Part of a small language model's weights.
Architecture: LayerNorm before each block, learned positions, biases, normalized queries and keys.
Training: a variant of Adam for these matrices, 117M tokens, 14283 steps.
MLP neurons of a small language model. Each row is named by its layer, matrix (down: output weights) and neuron, and shows model dimensions 0-159. Each number is 500 + 50 x the weight over its row's rms, rounded and kept within 0 to 999. Numbers have three digits each.
After each neuron's rows, "raises" lists the tokens whose logits its output raises most directly, leaving later layers aside.

L4.down223:529446503433440491449469486517581529502432475435538497556541545587474450485443522514472552510504626488534507549426520512427443501483496480563608506573477507483421519571520509499550417440437457527462566432492450480445528493472454433324588468475512496488471525475469485504538518457442456435508533477538581540572454511461515458461617519443575512496501537433599548503577505467439492505529504446478507408596425531505497476476564444496518601562518519533414555497427580537495514582546408
raises: "yd", "y", "ym", "yp", "und"

L4.down374:510531520396539497529505518493477404557496584394548471451557577558585519577534477506484560514541471537583454563550519529598472560513485516486395535492581391500478406481428524453577469564386509490499546478443562498455626551486471567565448567416518493501534487518478550535511454514400475451466451474536494451465492569461548458545385575529495379449442472455489524557508472482512540530465461382575515475566478489466543546483536456496506548549475545459589502487524483447538505499489512
raises: "ort", "orts", "ave", "onent", "ared"

L4.down533:550619521495479578606481530484541442501515446599535507539520579495518480422532445548505484471471479488561504440636502520494454481511563453496532454504543466503447586463530537559530432510497582486408413533525457483545231454423460555522509575485542526420513518555487493480498525474488531429482537492506478530466478508513529446468534446498450444548465424504445520520392538579380488451442570543498493531546516509503452510510535517537491480532499554438499502460551576571553512489511467
raises: "===\n", "===\n\n", " ===\n\n", " ===\n", "\""

L8.down320:459505555435495530377471501488490580444529459511515607485489547496489520419451507522505448619449466488420513507480438462490593451514543527489468569595514453439492487565442456436458490513457488425581464533534474560498551498494505516539529486501542491446418582507555425566593483562438583535580487432434454472583524375448613544524472501565478562554522414494533480473579469395463506483491496502559474488569477485437558487572514542496463451474524571540517499456581498496537414536385493
raises: "ology", "ological", "olog", "ific", "icle"

L9.down69:518499586414440513465533489518555429561499445547544496477536588518430518543478533482552437459575523479558459441481535476549460582540588488525543498466567416504590531507491516472514506516467469516507487425502595489474561490525528440490509537376448455472472558554530493469488568479492405419482538486404547484426410494486467461519488503401492500579482572604470614477501493393491480518539409532588446503403478446602483417516547461501505485522448441508457565533604522485476568615513501
raises: "at", "ans", "ane", "or", "ors"

L3.down589:604568546437574527480522504531471486425469563608532453441415656548488549527486461575574441466462541469470484478431488480527422593436454571471506421473441462403499543455517513480535488472555478453489466495480543445503463606562495466466552585456551515491471515511445497472458480476544546479478584425479475461473475491530571433488462477514480489460497544505507461564507556493492508529472464361537393528472493500518510647429576429494516555531419544527469452511591455458488596550545484
raises: "osed", "osition", "ress", "osing", "oss"

L8.down388:593492511487555462441540603451569486483512524509465472443448502548493421455430430493514496545516518629436457565449567496558460496458385555486452558553512564526578427534457446422569551539430570523505556413514448460535654470546524499507438581489406466450502504577556492464478549474515538563479522612474423509482423458467563566444550534444449517445394522435456443497484527489488474532490474496504443503499536488423462547515571521466548613493463522481492538538509564448517517514445474
raises: "et", "our", "ours", "ement", "ove"

L9.down315:456441430422571534373490498577499500529536444452596550517586548488467579586470440533518448493463473463509474515588510573499501502521466442486566469547439516468481543545569477481507454539541461517494575556490511568446410492570660470531501381414499552482499513516443445460553511563437440565493486446517479497605434452478573486491427509449442484475566463460451474494477455552515385496550531476468487524453478451498481405538440537537495577492463488449569543525501619471534582450527524
raises: "ists", "ces", "em", "ist", "ced"